From a checkpoint of a small transformer trained on Wikipedia.
Size: 11 layers, width 160, 2 heads of 64, MLP 640 GELU, vocabulary 13208, 7.44M parameters.
Architecture: LayerNorm before each block, rotary positions, biases, untied embeddings, normalized queries and keys, attention and MLP in parallel, capped logits.
MLP neurons of a small language model. Each row is named by its layer, matrix (up: input weights; down: output weights) and neuron, and shows model dimensions 64-159. Each number is 50 + 12 x the weight over its row's rms, rounded and kept within 0 to 99.
Before each neuron's rows, "fires after" lists the tokens most often just before its 100 highest values on Wikipedia text that the model never trained on.

fires after: " a", "°", " an", " the"
L4.up597:56 60 46 52 31 62 47 58 47 56 45 52 63 59 53 38 60 57 65 54 56 51 50 50 59 54 54 51 60 44 50 33 45 35 50 21 48 55 41 49 50 41 54 33 66 56 58 30 36 55 41 45 48 29 38 54 74 51 61 39 56 64 35 64 46 30 69 38 42 64 68 35 63 39 44 42 49 50 65 52 33 43 55 06 44 43 64 59 41 45 55 48 42 45 53 39
L4.down597:34 35 65 34 61 64 63 85 52 33 46 54 51 51 76 50 50 61 60 41 34 58 32 42 46 49 57 42 54 59 39 57 33 54 36 67 56 54 50 48 40 78 52 49 39 37 53 48 59 69 42 38 58 54 57 58 54 62 34 54 38 55 58 37 55 61 42 43 44 31 33 46 57 55 45 47 53 44 41 63 30 63 37 61 74 56 32 25 45 68 66 55 55 48 65 42

fires after: "-", " (", " \"", " un"
L2.up552:42 41 52 70 67 49 40 66 34 58 57 31 66 15 50 66 39 56 50 26 45 47 41 47 63 49 57 68 53 59 75 50 41 55 31 51 33 54 40 35 35 56 41 39 45 47 59 35 61 52 27 61 56 71 39 71 60 34 43 40 44 51 43 38 36 66 62 26 65 35 53 51 60 49 55 50 47 42 53 62 49 49 41 28 62 58 45 61 57 16 53 53 57 50 34 51
L2.down552:43 36 66 59 39 31 47 49 64 63 64 35 43 40 53 41 43 43 29 45 49 66 48 31 38 63 42 77 60 43 35 45 48 46 44 41 46 68 48 38 86 62 52 44 55 44 76 45 32 68 56 49 55 67 61 53 41 69 55 57 40 45 57 39 37 44 51 40 51 52 54 28 56 39 43 61 46 60 28 59 41 36 32 33 27 47 60 48 53 44 42 37 63 61 59 45

fires after: "\n", "==", "M", "Disc", "-"
L2.up372:43 49 71 21 32 56 52 56 43 50 53 45 49 48 53 75 50 64 35 42 46 57 60 46 58 51 51 56 61 43 43 31 54 63 50 51 42 56 67 38 52 65 30 39 66 43 66 41 58 61 54 63 47 48 46 68 37 50 47 52 60 73 39 81 36 32 34 57 61 42 18 43 64 49 55 43 56 39 36 48 51 37 70 53 51 60 68 51 42 53 37 79 51 59 70 43
L2.down372:58 26 56 56 44 51 28 42 57 56 53 46 49 39 50 42 34 59 55 42 54 72 51 53 57 44 72 36 69 57 34 41 36 56 59 62 55 51 31 55 70 37 29 29 55 44 57 44 73 64 51 71 57 36 62 48 30 60 63 37 36 63 50 74 50 37 34 28 38 63 52 49 50 57 51 53 59 54 23 44 67 51 30 56 52 29 42 66 59 50 62 69 65 61 51 51

fires after: "-", " Preceded", " Succeeded", "25", " as"
L2.up553:47 58 57 48 74 56 61 68 49 46 58 53 41 33 35 25 47 64 32 53 40 51 58 43 41 52 50 36 38 53 65 48 60 63 32 44 38 34 58 65 37 51 40 58 61 57 43 50 66 76 48 51 47 56 57 82 40 46 78 46 67 47 60 36 51 48 63 55 58 53 60 41 58 59 54 50 55 60 59 43 41 44 45 48 41 64 63 53 55 53 31 60 48 49 53 54
L2.down553:32 54 66 63 43 53 37 57 45 37 61 63 39 41 59 48 45 53 27 24 67 52 48 61 49 47 55 40 70 48 57 51 33 73 35 66 45 49 61 48 60 27 40 73 49 40 46 50 44 68 64 69 49 71 46 52 50 43 72 45 67 52 42 47 56 49 40 58 54 36 45 75 33 50 34 28 66 53 70 47 66 44 35 69 69 53 14 60 51 36 47 56 61 41 38 64

fires after: "|", " (", "-", " \"", " Time", " Democratic"
L2.up491:51 66 64 54 57 88 82 46 55 39 68 61 63 56 50 58 58 43 46 45 47 58 55 36 52 49 60 38 33 55 68 47 72 45 34 63 20 32 37 32 58 37 42 44 52 56 67 55 63 43 47 35 54 70 49 58 42 37 58 45 71 26 56 55 75 49 48 49 47 58 58 45 61 67 61 47 51 27 57 51 45 29 46 40 71 38 46 40 40 34 47 37 38 46 59 62
L2.down491:47 37 59 52 72 81 70 49 37 59 37 29 46 50 59 49 49 64 51 60 39 64 44 28 58 47 63 63 34 53 53 49 49 49 55 64 64 34 53 56 53 66 46 51 50 37 69 47 57 55 48 46 63 56 53 40 50 35 51 53 44 39 57 45 76 59 39 44 41 67 53 55 68 52 43 46 53 33 55 42 44 54 50 46 55 52 39 66 45 48 51 44 40 41 60 32

fires after: "-", "\n", "|---|---|---|---", " In"
L4.up146:64 39 47 55 65 49 33 36 59 28 65 62 63 35 50 49 56 62 60 43 30 48 64 50 60 55 60 39 25 56 55 34 66 59 75 49 49 42 62 43 38 36 50 34 49 36 66 51 62 68 42 55 49 57 54 51 61 64 76 47 59 60 42 66 53 39 49 64 69 45 38 29 76 50 26 30 47 59 52 51 65 63 32 53 48 40 37 28 50 44 42 48 57 50 46 31
L4.down146:24 59 67 61 65 52 44 42 58 37 54 35 67 62 56 51 62 63 62 81 50 42 55 46 67 60 47 25 56 64 52 42 30 45 56 44 48 55 64 51 66 31 14 37 47 33 45 77 72 44 64 37 25 52 55 56 51 54 46 66 39 61 46 35 51 62 40 41 31 38 45 64 25 45 47 47 53 56 46 39 42 33 52 43 69 45 60 60 65 44 52 45 53 30 28 39

fires after: "-", "|", " re", " s"
L2.up139:64 67 37 73 60 24 51 66 53 64 53 65 40 58 39 37 51 56 70 36 36 54 48 54 62 41 71 49 45 67 46 36 52 29 73 45 45 26 50 38 49 47 43 52 51 55 57 60 64 44 65 41 46 51 64 60 33 51 40 43 34 51 54 49 50 63 54 49 51 41 51 38 67 45 55 54 55 22 57 57 37 39 68 74 58 36 51 42 42 53 52 50 47 60 44 25
L2.down139:54 80 49 58 64 56 53 46 36 46 57 50 82 51 73 64 52 64 65 40 36 41 24 92 50 50 54 60 59 52 26 48 44 35 62 46 52 46 45 67 55 57 45 64 45 41 52 50 46 42 71 27 56 47 51 43 62 35 37 44 52 48 33 58 48 48 46 48 52 56 52 47 55 36 55 76 43 55 50 45 68 36 54 76 46 53 54 46 35 55 51 49 64 28 52 28

fires after: "-", " (", " dis", " \"", " re", " un"
L2.up537:40 61 74 46 49 50 51 40 55 52 37 35 57 45 43 86 55 42 48 34 77 49 57 46 55 55 52 47 58 33 60 22 58 64 57 42 43 34 51 41 55 50 53 71 42 44 50 40 49 73 31 37 54 69 36 57 33 45 60 53 43 42 31 27 36 55 33 55 53 35 37 22 49 44 36 51 54 40 56 44 45 62 58 50 69 57 41 37 64 55 50 53 49 69 46 51
L2.down537:42 58 62 47 68 57 57 34 41 44 62 60 32 44 63 66 52 49 39 64 53 63 32 49 42 46 50 44 47 59 69 18 55 55 69 47 55 63 70 34 39 48 49 37 50 42 65 52 65 67 37 55 62 50 38 63 27 52 64 41 58 52 32 39 55 51 35 33 46 40 62 37 32 74 41 31 40 35 76 51 35 44 34 45 65 72 65 48 52 70 31 41 36 57 63 35

fires after: " |", "\n", "|", "-", ".", " for"
L2.up334:41 68 50 59 28 35 49 58 50 57 29 54 41 76 47 32 34 56 68 47 49 43 50 33 41 46 64 55 81 61 52 32 38 45 60 45 58 31 53 42 58 45 31 34 33 70 48 57 55 64 55 35 41 53 41 47 53 73 45 56 42 53 61 61 70 30 64 40 61 46 51 45 78 65 72 43 48 59 52 47 36 48 44 42 44 49 57 61 55 49 28 55 43 50 54 31
L2.down334:34 58 57 39 72 57 62 42 72 64 49 51 55 55 42 26 54 55 40 60 49 41 38 47 43 28 49 37 59 81 57 71 37 60 59 75 38 35 42 64 61 51 56 39 44 41 48 55 32 77 63 59 36 47 65 65 57 42 48 46 43 65 65 73 35 42 54 57 45 77 58 54 30 48 47 46 42 57 70 54 49 55 48 48 36 44 37 34 55 43 44 47 53 23 46 57

fires after: " (", "==", " was", " Gu", "|", " |"
L2.up244:62 46 51 42 64 44 39 61 46 52 35 60 64 47 47 45 47 50 69 55 49 39 51 44 42 60 53 64 36 41 56 39 29 32 67 64 41 28 45 56 48 66 58 44 53 45 55 42 42 53 71 40 44 44 63 77 40 53 27 46 60 54 60 68 48 66 43 49 68 35 30 57 57 43 50 60 53 30 57 50 64 57 47 64 58 51 50 45 50 62 29 70 46 53 56 48
L2.down244:45 42 44 34 28 61 34 49 84 54 54 54 59 42 61 47 33 34 45 44 58 32 39 59 43 42 44 33 39 51 50 72 46 38 50 44 50 42 52 39 62 25 41 56 54 53 47 41 52 58 57 57 52 55 53 36 62 42 46 31 31 63 40 43 42 61 63 64 32 59 61 58 45 26 52 64 48 62 56 79 36 60 71 59 35 48 66 53 58 49 44 47 37 50 30 32

fires after: "==", "\n", " ==", " was", " code"
L5.up553:49 22 57 61 59 46 52 61 50 53 37 42 59 71 43 23 46 43 57 42 51 61 48 51 42 48 43 50 60 41 46 53 47 57 29 40 36 54 50 62 36 50 56 50 55 53 49 38 42 54 25 62 45 49 19 63 40 79 62 41 54 57 55 43 32 48 34 50 54 50 67 48 46 68 45 40 47 33 53 68 35 59 66 53 45 62 59 67 42 57 47 49 52 54 53 60
L5.down553:50 50 37 44 79 52 48 47 44 43 51 37 36 42 71 63 53 60 65 48 51 29 38 35 54 57 41 29 55 59 45 78 43 40 65 40 65 34 66 62 57 48 22 50 54 54 38 82 67 77 40 55 44 41 59 47 53 37 58 46 51 46 51 46 45 36 62 56 42 52 61 54 58 52 44 26 66 33 41 37 47 46 71 55 39 72 39 36 51 51 42 70 74 61 52 49

fires after: "\n", " is", "W", " was", "E", " 4"
L5.up205:43 24 54 74 47 47 69 65 41 44 52 49 46 40 40 43 47 57 41 41 63 60 54 44 56 69 64 22 56 46 32 34 60 36 49 52 41 66 57 57 59 44 66 41 44 43 67 45 74 65 32 28 48 34 40 34 42 49 45 40 25 51 75 86 43 52 50 46 37 49 52 64 58 74 47 50 68 38 53 42 46 32 59 57 47 34 49 69 47 37 41 64 34 60 53 29
L5.down205:67 48 50 48 60 42 66 46 49 45 66 47 43 52 35 36 59 54 41 50 53 54 41 22 51 45 57 74 44 79 53 41 37 51 71 46 52 33 65 59 78 36 65 51 39 27 63 61 56 56 40 38 35 47 62 43 60 46 52 59 46 66 60 59 63 39 50 45 64 46 52 63 55 38 39 32 48 44 51 28 53 30 50 46 52 31 59 52 49 54 45 42 22 62 40 59

fires after: " \"", "\n", "-", "=="
L2.up132:45 58 45 63 48 47 54 59 65 33 49 60 34 42 59 71 58 57 40 57 35 60 77 45 68 58 54 40 41 54 76 56 53 46 56 56 59 32 53 27 39 40 32 56 59 65 53 34 50 53 26 47 61 65 61 40 23 59 40 26 56 46 42 45 42 61 53 53 73 48 41 30 37 60 46 49 46 44 38 41 35 33 30 59 57 56 57 48 58 37 55 53 32 53 50 51
L2.down132:51 44 57 30 44 36 71 54 48 75 49 24 37 53 52 43 40 60 43 80 54 46 43 38 54 46 38 58 51 51 66 61 37 45 45 24 59 38 68 43 53 65 58 31 45 46 66 46 42 57 52 56 64 76 45 34 49 60 30 20 60 51 57 48 49 68 43 47 44 61 51 57 31 43 54 45 72 71 71 54 54 53 51 53 73 61 61 57 56 59 52 60 62 37 46 45

fires after: "\n", "-", " |", " (", " \"", "|"
L2.up496:41 42 58 66 53 24 40 62 52 58 34 60 36 53 57 49 23 72 52 72 46 41 51 41 44 67 50 25 51 62 45 43 37 16 52 49 36 34 62 78 21 40 19 64 52 67 52 39 38 46 51 48 51 42 52 65 53 40 58 50 31 51 39 49 62 56 46 54 65 39 51 51 59 60 65 80 60 55 66 44 37 35 54 72 60 39 34 66 42 29 53 56 66 38 31 60
L2.down496:55 51 58 72 65 40 58 48 24 53 37 41 41 44 56 49 51 67 47 54 40 38 42 56 58 46 32 41 24 28 43 55 54 28 45 39 15 42 56 74 26 43 60 43 45 60 63 79 53 45 44 49 48 48 45 69 43 46 56 66 58 55 51 30 43 42 43 55 67 36 58 49 34 46 47 59 63 67 54 56 57 36 37 47 58 44 48 63 59 40 51 66 48 33 45 66

fires after: "″", " (", "-", ",", " age", "/"
L5.up126:34 53 59 63 37 56 74 48 53 44 63 54 62 70 48 66 53 36 54 67 48 41 43 36 46 46 45 34 57 42 60 49 38 43 30 53 58 61 71 52 45 33 68 58 57 61 37 29 51 41 60 21 44 30 54 66 33 26 39 65 51 72 73 40 67 37 56 50 41 50 31 53 52 50 46 54 51 52 43 53 56 49 73 45 41 47 30 52 32 48 42 52 38 42 55 42
L5.down126:54 52 77 49 50 57 39 49 47 53 47 56 43 58 47 58 41 52 53 57 54 31 34 52 37 42 43 31 51 51 78 73 37 28 37 15 43 54 53 48 58 63 57 53 58 67 68 48 52 33 53 45 45 42 33 81 65 35 26 76 31 38 28 63 50 54 40 31 54 56 58 32 48 48 63 48 42 43 54 61 46 47 55 24 52 50 56 61 39 66 44 43 48 61 60 56

fires after: " (", "–", ".", " in", " Early"
L5.up479:38 48 66 41 42 38 60 63 23 46 55 48 55 72 51 31 51 75 41 37 22 33 54 50 49 55 42 54 53 41 50 31 60 33 42 56 58 23 33 69 46 43 49 52 67 69 46 46 40 62 43 38 42 45 37 30 33 46 34 52 54 64 55 61 49 49 67 48 57 29 24 74 55 61 50 52 49 36 48 68 31 49 75 48 63 65 50 70 64 56 42 81 47 26 40 51
L5.down479:51 65 63 38 35 52 46 41 52 52 55 20 59 46 33 44 31 48 52 51 27 37 75 38 52 35 45 39 56 56 57 64 63 52 45 50 38 57 50 50 40 52 48 24 53 42 42 69 32 53 62 58 39 49 53 39 54 56 41 63 53 50 65 57 42 60 39 49 50 49 46 42 55 64 50 57 38 65 70 73 39 59 56 42 43 52 49 54 40 33 61 43 44 71 70 76

fires after: ".", " He"
L2.up152:61 61 84 61 35 43 24 51 41 50 37 45 50 38 68 70 73 44 63 51 76 54 30 52 44 63 19 35 59 40 40 44 64 52 42 38 49 53 58 34 52 46 33 67 42 43 52 37 54 65 18 56 46 44 69 43 51 50 47 52 44 50 44 44 66 45 37 61 63 59 43 51 47 29 51 60 49 52 50 41 51 31 40 66 32 45 33 45 45 73 52 36 39 65 30 57
L2.down152:51 41 36 31 39 42 69 51 54 46 39 63 52 29 56 25 60 55 51 45 61 48 51 56 54 59 30 50 33 66 54 56 50 59 70 49 59 35 70 39 33 33 60 41 52 48 40 22 49 58 26 64 52 43 66 48 75 68 61 59 49 61 51 53 35 69 61 52 22 45 51 66 47 56 56 58 47 48 57 53 39 49 17 56 55 36 39 34 49 43 68 53 59 47 65 60

fires after: "-", " N", " E", " I", " o", " •"
L2.up164:73 56 64 46 46 64 39 60 48 43 47 75 54 62 42 19 41 49 47 48 45 30 60 36 44 72 58 36 42 56 47 53 59 37 52 56 50 44 36 60 38 56 59 55 52 42 44 57 42 56 49 66 41 41 54 38 47 39 42 41 49 66 49 36 59 55 50 34 65 51 63 60 50 55 60 21 47 52 54 38 63 38 53 77 47 55 54 51 44 59 39 68 75 34 59 65
L2.down164:65 50 56 57 45 41 44 38 42 58 37 44 51 45 63 33 62 71 49 62 27 67 60 61 44 72 50 37 36 46 52 67 73 37 45 46 23 47 38 29 51 44 63 55 43 47 27 47 51 55 36 40 29 54 46 42 56 58 44 37 44 57 49 49 55 60 57 48 66 62 61 43 52 52 51 32 28 68 32 47 53 21 49 37 30 59 75 35 58 52 41 56 73 69 38 48

fires after: "\n", "-", " was", " s", "F", " g"
L6.up8:49 62 51 63 57 35 57 54 32 51 41 73 65 38 40 47 59 50 41 64 54 58 45 61 64 43 40 37 60 62 54 52 59 50 53 54 51 33 41 73 48 63 43 60 62 75 43 32 45 50 47 47 35 55 61 39 48 56 26 55 52 51 38 27 33 44 55 25 37 54 39 46 40 67 39 72 65 42 55 51 65 67 46 37 65 46 55 60 42 48 49 63 67 46 29 21
L6.down8:49 39 40 65 62 27 59 49 51 46 54 65 65 37 62 62 51 49 50 65 62 60 40 44 40 60 72 48 49 67 56 25 35 57 49 35 45 47 44 52 52 50 58 56 46 51 44 34 50 58 77 44 47 36 43 29 61 63 59 77 61 44 56 45 68 49 34 40 22 21 38 47 38 44 37 61 67 65 50 48 57 54 48 53 62 50 54 58 16 52 66 53 48 41 22 27

fires after: "|", " C", " New", " the", " Time", " ("
L2.up381:86 56 70 59 49 61 62 33 58 50 50 76 62 40 45 46 70 51 52 64 38 50 40 18 56 42 54 36 61 37 41 28 80 57 29 30 37 60 40 43 46 44 45 43 53 62 68 48 35 53 45 63 41 38 66 45 47 49 42 39 56 41 47 32 52 59 57 43 86 56 68 55 50 32 53 36 61 56 66 45 43 44 50 70 47 46 42 31 45 62 64 44 57 44 57 60
L2.down381:62 53 43 39 47 61 13 52 34 51 45 53 59 54 38 49 42 40 57 79 50 79 41 31 47 50 48 52 58 52 51 35 64 40 42 51 31 30 44 45 37 62 52 59 21 58 46 56 56 35 57 56 40 50 56 53 61 48 37 55 41 43 61 44 49 68 49 49 74 48 54 29 53 49 52 66 46 52 54 42 48 46 54 69 51 42 22 64 44 66 77 64 71 53 67 61

fires after: "|", "S", "-", " Met"
L2.up64:54 61 40 57 55 43 76 62 58 39 35 58 59 57 42 46 68 57 43 41 36 64 54 48 67 50 71 48 35 39 31 52 55 41 46 68 38 60 50 40 58 55 75 52 41 27 59 56 56 48 66 25 65 49 50 68 65 74 38 26 55 55 52 21 52 60 59 30 47 39 72 56 41 50 55 41 65 19 26 50 37 46 44 67 52 41 58 46 36 56 59 71 45 58 37 49
L2.down64:42 55 43 55 53 37 49 38 46 50 56 45 64 63 50 50 59 46 59 81 49 65 55 46 45 57 50 57 55 36 36 77 29 46 46 45 65 56 50 61 70 57 48 48 53 30 50 49 50 55 51 28 51 62 44 46 65 43 29 47 62 53 32 31 51 60 56 38 52 54 40 74 51 31 37 46 40 35 30 39 51 74 34 72 51 50 60 55 41 43 43 30 48 55 48 34

fires after: "|", "-", "\n", " ", " 7"
L2.up375:65 61 48 66 37 51 41 46 41 36 34 42 55 54 56 29 39 61 62 49 36 49 54 40 21 61 52 47 56 37 42 19 51 65 55 73 47 43 46 61 64 55 65 41 48 67 52 45 58 32 81 49 48 48 45 49 35 58 60 40 49 57 42 39 51 79 61 36 52 19 62 56 64 41 28 54 53 42 45 31 39 50 53 74 48 54 56 48 41 51 41 61 74 47 38 43
L2.down375:55 57 61 52 47 49 50 62 45 62 34 52 61 34 41 53 41 65 43 88 64 47 49 30 58 43 57 48 54 49 51 43 59 48 70 51 35 63 47 55 66 44 39 44 53 42 36 39 25 40 44 65 62 46 60 61 69 46 60 57 52 54 44 47 46 41 66 47 42 45 56 42 54 68 41 40 64 32 43 23 40 34 62 66 76 27 48 43 57 32 51 48 64 51 64 50

fires after: "\n", "–", " signed", "|---|---|---|---", " |"
L5.up77:40 68 62 48 63 42 60 47 40 63 26 61 46 58 59 30 44 63 45 35 44 55 35 43 42 44 72 34 59 58 41 26 62 40 44 65 51 39 59 70 64 51 30 46 49 66 38 46 53 41 73 19 40 37 44 60 53 56 61 50 25 44 55 43 70 39 58 35 66 58 66 55 51 52 51 45 61 42 54 34 44 39 53 30 48 36 33 47 42 39 51 67 43 54 42 51
L5.down77:37 65 49 50 41 59 44 16 76 42 46 53 68 67 44 42 48 75 52 48 59 53 60 41 66 62 67 59 58 53 49 24 62 62 42 85 53 45 45 63 55 45 39 37 50 28 69 43 63 36 57 16 43 49 59 59 50 49 50 59 51 54 63 36 25 44 59 45 84 46 44 54 43 43 60 39 40 45 63 38 71 34 52 32 58 50 56 67 35 50 49 39 29 43 61 52

fires after: " was", "-", " Preceded", " Succeeded", "\n"
L2.up610:68 44 54 47 45 53 55 74 47 39 59 42 76 63 25 54 53 56 40 55 48 53 56 60 37 36 48 46 63 66 47 45 48 45 46 41 42 39 77 75 55 59 68 40 66 56 61 62 53 64 25 23 40 55 57 63 49 48 62 45 54 69 62 55 38 50 39 44 67 30 39 53 43 56 32 58 59 28 62 57 56 54 50 59 34 49 52 26 38 38 37 58 45 54 58 36
L2.down610:45 45 30 57 54 45 47 54 45 56 57 58 52 57 36 63 47 53 48 36 64 62 52 46 54 58 45 34 62 41 52 49 70 56 71 50 36 36 66 60 71 44 44 53 67 48 60 48 34 58 27 65 21 67 47 44 45 50 65 56 59 68 59 58 38 43 45 50 67 41 48 52 35 48 28 36 48 32 68 56 78 68 70 60 58 41 39 46 62 38 35 50 49 52 60 48

fires after: "\n", "°", "|---|---|---|---"
L2.up74:58 56 55 47 46 42 53 63 52 56 37 59 61 53 30 41 66 53 36 70 68 42 57 45 29 52 49 63 35 24 43 43 38 55 47 59 42 60 75 75 32 65 40 33 78 52 63 53 40 38 32 48 49 61 52 69 51 31 69 32 32 55 33 61 62 47 63 53 58 41 42 49 73 69 58 39 84 38 39 44 54 54 60 61 55 41 52 40 50 55 67 66 59 47 46 40
L2.down74:43 53 29 69 53 50 59 61 38 39 71 55 39 47 54 56 38 59 57 40 36 38 47 61 78 66 55 64 59 45 41 40 51 63 46 63 52 46 52 52 45 54 59 55 50 53 51 38 48 55 54 52 37 59 61 62 69 58 38 65 42 46 40 68 46 52 21 35 55 52 44 65 69 59 55 68 57 33 63 38 58 51 51 50 57 62 37 48 51 43 49 58 15 45 59 44

fires after: "\n", " (", " Time"
L2.up185:64 35 58 43 49 63 56 62 49 50 54 49 30 54 50 52 49 52 64 39 35 44 51 38 40 66 77 62 57 48 63 39 39 37 39 34 69 57 30 59 49 55 41 54 50 43 50 56 43 56 42 44 37 60 57 55 50 59 56 40 42 56 49 51 64 55 42 49 59 53 13 47 51 47 66 22 41 59 49 47 60 54 26 43 44 40 55 56 55 50 67 74 40 47 59 50
L2.down185:62 30 46 30 38 58 59 47 51 52 56 24 25 61 59 50 45 40 38 33 65 35 51 47 49 41 31 54 66 50 69 70 38 37 62 51 67 73 69 56 52 27 54 43 24 45 60 64 55 54 52 49 71 62 45 49 45 69 45 30 53 61 67 67 58 50 45 42 62 67 69 39 41 53 59 56 41 44 36 51 48 61 34 60 46 40 68 69 59 31 55 56 48 62 60 33

fires after: " |", "\n", " Preceded", ",", "|"
L4.up191:82 64 59 41 32 32 38 37 60 62 46 56 54 52 59 47 38 42 50 53 45 52 57 26 36 55 57 61 52 39 40 36 58 52 69 26 56 40 62 65 66 38 50 51 49 47 36 53 42 48 52 58 68 56 69 54 29 22 58 50 44 35 50 58 51 56 83 37 57 34 42 48 41 55 50 49 49 58 40 58 53 69 65 55 40 45 32 54 51 28 38 47 56 36 44 56
L4.down191:65 77 52 51 61 57 56 40 65 57 49 32 48 59 58 40 39 53 46 52 36 37 67 42 47 40 28 50 50 39 59 37 40 56 53 54 57 59 51 59 77 49 45 59 39 53 53 36 48 47 50 73 26 47 39 35 47 56 37 57 43 55 47 52 47 39 55 44 65 35 45 40 48 43 63 55 44 76 49 45 57 52 68 64 15 53 51 65 62 60 83 46 74 21 42 51

fires after: "\n", "|---|---|---|---", "l"
L2.up462:49 46 67 51 54 27 55 29 62 25 55 66 48 57 38 33 50 55 56 40 44 63 65 69 60 51 69 46 26 35 60 52 55 48 59 61 45 90 58 57 56 60 50 52 45 61 47 49 11 18 55 45 41 48 45 52 41 47 60 48 22 64 65 63 66 71 47 40 55 67 45 48 39 41 57 63 53 38 40 54 49 46 60 42 36 50 53 39 60 32 63 71 41 48 63 35
L2.down462:55 49 50 63 57 57 48 48 54 35 70 66 59 43 49 44 46 64 65 49 46 61 41 45 30 52 46 51 45 37 35 66 44 49 49 56 47 38 40 80 63 47 31 57 50 43 56 25 54 61 65 51 27 27 44 66 60 39 35 44 43 62 55 38 70 47 19 64 44 68 30 48 27 37 55 65 50 44 50 56 62 57 37 45 68 37 49 37 26 49 66 70 43 43 46 54

fires after: "-", "″", " (", " •", "\n"
L4.up605:50 54 50 58 63 40 36 38 45 52 52 61 55 48 36 51 40 66 57 48 44 64 42 26 34 60 65 31 66 50 53 37 62 38 45 60 64 34 37 68 53 46 50 62 58 60 36 59 53 69 43 48 52 58 47 65 19 47 57 38 59 71 54 50 53 72 47 47 50 69 53 51 55 60 27 47 55 49 70 80 59 51 38 59 66 58 34 56 65 33 43 45 75 37 57 47
L4.down605:44 45 51 42 55 46 70 34 43 42 54 53 32 34 45 56 57 50 35 37 46 46 58 49 46 49 45 56 58 58 42 74 62 41 48 52 47 67 51 48 57 51 47 41 52 59 33 46 41 56 33 70 53 61 37 60 56 28 66 54 48 24 64 53 61 24 34 56 71 56 62 56 43 57 47 53 28 60 52 27 39 51 53 57 32 51 46 37 42 43 67 63 76 35 56 56

fires after: " (", " \""
L2.up502:58 47 74 39 66 75 51 69 40 56 53 42 57 37 40 51 54 60 43 55 46 58 57 65 65 62 71 60 40 37 79 59 30 50 34 59 62 45 33 66 39 43 42 49 36 53 41 47 50 61 51 60 46 38 54 49 37 36 31 73 37 78 61 48 40 58 43 51 38 70 43 58 52 69 28 64 65 55 57 29 48 42 35 33 65 52 57 71 53 40 42 63 46 38 45 56
L2.down502:60 59 59 26 46 55 61 59 41 53 59 36 54 43 50 44 33 50 76 68 63 29 45 55 49 64 47 54 56 43 32 51 34 56 52 65 34 62 45 62 56 57 51 37 24 47 51 72 40 52 60 66 39 68 54 36 65 54 49 35 40 57 54 69 49 32 45 63 52 49 64 28 49 31 46 52 49 54 45 44 55 66 46 35 50 30 35 57 76 46 63 61 70 54 39 54

fires after: " as", "-", " (", " As"
L2.up194:56 60 65 70 78 50 58 55 49 59 41 57 56 52 32 38 31 40 22 44 38 61 42 54 45 43 33 49 38 67 56 32 66 30 64 42 51 50 50 51 52 44 52 37 42 67 47 51 61 54 37 40 32 51 39 43 45 45 58 42 63 47 41 55 75 49 65 30 55 44 42 38 51 86 55 66 56 40 52 53 61 59 34 35 54 73 58 53 70 43 48 49 31 59 52 31
L2.down194:53 34 46 70 48 40 75 54 38 50 48 53 77 31 52 42 58 50 65 40 64 23 56 60 42 53 34 31 57 64 64 49 75 66 46 73 59 63 58 65 29 49 50 42 74 57 64 41 59 51 52 64 49 39 62 60 36 49 60 46 28 43 56 58 50 38 46 47 49 71 41 34 39 50 27 30 37 53 64 32 49 47 48 50 52 48 44 42 33 58 26 30 45 62 31 34

fires after: " (", "-", " \"", " th", "|", " ["
L2.up400:35 51 34 56 49 63 40 65 60 58 50 62 72 68 38 66 56 56 50 45 41 54 62 35 67 54 43 48 63 51 82 47 52 23 50 49 50 66 59 40 56 38 42 48 40 64 44 49 59 59 60 53 55 54 63 50 49 23 21 45 39 56 44 49 43 33 44 48 67 54 35 42 48 45 59 56 43 51 45 28 31 57 63 49 55 60 66 55 69 43 71 61 56 52 53 61
L2.down400:30 54 50 40 73 60 55 47 62 53 57 52 41 33 59 22 63 60 23 61 44 41 55 33 56 49 42 51 45 76 54 49 48 59 67 38 50 86 50 46 58 49 36 68 48 42 45 57 66 50 51 79 68 44 72 49 58 35 56 46 42 35 55 51 51 30 46 61 42 52 50 44 35 51 45 48 39 56 52 46 43 61 43 47 52 60 43 49 73 56 40 64 40 49 26 39